{
  "num_hidden_layers": 20,
  "norm": "layernorm",
  "norm_eps": 1e-05,
  "attn_scale": 0.0884,
  "init_std_down": 0.00225,
  "optimizer": "muon_variant",
  "max_grad_norm": 2.0,
  "doc_mask": true,
  "train_tokens": 283100000,
  "max_steps": 4320
}
MLP neurons of a small language model. Each row is named by its layer, matrix (up: input weights; down: output weights) and neuron, and shows model dimensions 176-303. Each number is 128 + 32 x the weight over its row's rms, rounded and kept within 0 to 255. Numbers have three digits each.
After each neuron's rows, "fires after" lists the tokens most often just before its 100 highest values on Wikipedia text that the model never trained on; "fires before" lists the tokens most often just after its 100 highest values on Wikipedia text that the model never trained on.

L8.up497:208166097068087084098120074110206115123134121136075111116107103083166126142145187102185146158108111141156161121110081160119161124140110144150132170199082116138111165132099117073088110170144124136115143139130114124057124140173123113087139148121116115145090129101097137121123131133110166166131140133146185107146070097123118123092114170136133099135149177136159069139022139110166097157145
L8.down497:104103128097139166150186185186164159167098135093104156124153120140106145128089167070095073162178109111144074127132160137113149150141066123125157164071113069147162152111055110255069153137121136121112202085148107131103090186111155128053119083147114115104097147118089153112149085151206100087107147129168098133098112159153153117115157111133127134185125118156108103097119117136139108147177
fires after: "1"
fires before: "8", "9", "7", "4", "5"

L7.up674:141067122162114134132142138133125111094102131160131140084084157148080180121164124071103134127142171128131120084104091107136117182110097156110144164150130155174109121105133083091138127099131119191122152092078184079086155114110142139082125033115087112099111102082145046058074094154166102194166224158150146162086137120156126183130165105124158060211149117100081161154125104187168151141086
L7.down674:188120149089152143091151140129116169112188137067139116064150172191177175066097204093023137164158096113077094123165072109087129153086142162162146128132097121135165155111145196144153123131075160094138190100159102147117129150114128076102162155137090127080121117095134105125100130122119080130185090173141160098116099146090174110190120113092155108169126114091127101141128146094132121120089
fires after: " ", "0", " |", "1"
fires before: " ", " |", "0", "1"

L7.up774:181134111092088102132128097091150107119172143060115156174100118137127198154142142126174113110095082074173110121207164136142080160064077099192169205137107145157139172135100103109125117131078101190114142122125120048080094084130131094145135185171129135172129104159110122116138106100083143109112111191177116094081151114129113103132071137163156119117144136137111139124148139119165124101170
L7.down774:142153139096072091102207123162169083176161124133135138166156075138203141121101114079112104142142134155156125134107084131093169083127081129121172191115168062125196154090051082149103151192092117131134161090165106131066126136098128114078178107116136107128098140110106190137106075113123071126099154105094092115163122122092134104100174135162072100143130180124140161119077143132082078168138
fires after: "1"
fires before: "8", "7", "4", "0", "9", "2"

L8.up614:121155090116143115072153187142159100164143148069156179128159129128167118125172101137156114135109127099125083057151134106103164190113134108093124109151142105113204122136150108104120076103131104188164112113175113080148106157083186084164111189072201182122125099080168160135064102137149142179146143163098160118138149119111133161151081172114159196126082146206141133118126174136070115141117
L8.down614:181201137108112079120105168117136165103082090107128126144161067104160153160137139082064123142145089118117086100066178159179084191128156118131095118151136125127117184151129155108102049122094068118155179136126078121152109129111104143082059185093127095083164129157118128086083122178138110151101155140120078116141150168099151141135100154162084210159157122142191119106162119083144126151116
fires after: " ", "1", ",", "2", "born"
fires before: "9", "1", "8", "2", ",", "6"

L9.up106:222090130098072144144119160123203137107162200134129165106078161121147163192114142061153155162135062084141067135140146124115121159061076190136095125125084121154123132173089174145130145141118106187124088137162112115160193167111122122147091168150066113172110125149136113152137125168131113126141054121136105136131123083086119137119123095096112132085114108157131102101131141130128137124139
L9.down106:126050053105143099139137131145143164163121096104104122100119086094147121135165125077160116104136110111110111113119112134176146137170125106173184126157158068155131086101063136203075111143105085047136164100178103112076095146136096149138150106154089140111144117144107149058115142121153102065109144117162106086120131118082168072049118116118139169187180191142184143141068123104108073138141
fires after: "1", "2"
fires before: "9", "8", "6", "7", "1", "0"

L12.up256:144166144096110121135132159132088117193141111107160093125097163101126149161091130128109157182176099112099128073076126081059183100146125152102177183117155123147082097048152102087146074131142131146131123140134127150208184151162152105144112121140163137174125147162163125109128131118164138089117097125112185164147115131125117173116063139164177118080197130083140150093131108107136151099122
L12.down256:158141120169134163177125082161117144130151093145128204151100137136111156137065130118078080150189111118123092069141061125127181122121159155130160100123184144190159184110123145103096110169129134086145088154088144101198141184173163168150157138144147094096060095170067149132126204082143170114101149130137188164096160098154132149093088115081142103145142179124163135091115175132122150160113
fires after: " ", "9", "1", ".", "5"
fires before: "0", "5", "4", "1", "3", " |"

L7.up215:116183106162098065134088113155206130095156121118107130100087097069122153133153107164122107100119085049156113082198142177108122120088102117165143110114095140174103099136137173138084157135123146152095187135097115111135108103138156140123144157080210155096122134206086140155154087154155097187104076138113115116160139142092122125155155107175066179117149127131180123101092109118104106113069
L7.down215:155116125118108181172160120103085092136102165103137092161109127053117122129122097076146118160134161111215084112087195107114064164137096114149151131083125070098141082091090090131126145173104205123158088121137118160144152153110127155051165077074107097096069148145152128094079111116211123150151089134179186174163180118109152108123144064128103143151144144143145148072065103148102122142161
fires after: "1", "2", " ", " the", " November"
fires before: "1", "9", "7", "0", "2", "8"

L7.up756:134067120115080100064142069093106159154144044121188153179154140156115121137123093124121104097092081160095141188151172101109152168161088152168118092176061152170144105071164151136153067120171149175098128125100155114165144166154183102111140101082162108184121077126149100130139141127087097189202100151092119193247056172146128142107114114170158155097120122107106112097107167143129130120133
L7.down756:153137106097110164130090097088152138113117096086127103117117132131147114134139155144084130183145122106131079061132155142174090106101131135170108090119161073156068122124164141098111150160104142142126133139134157077141131136173135138103185155090163121099108119102142098063101099084186100076163095092133172157191148157127166126144048094104141147204107129206145121117091149124148127182137
fires after: ",", " ", "8"
fires before: "0", "2", "1", "6", "5", "3"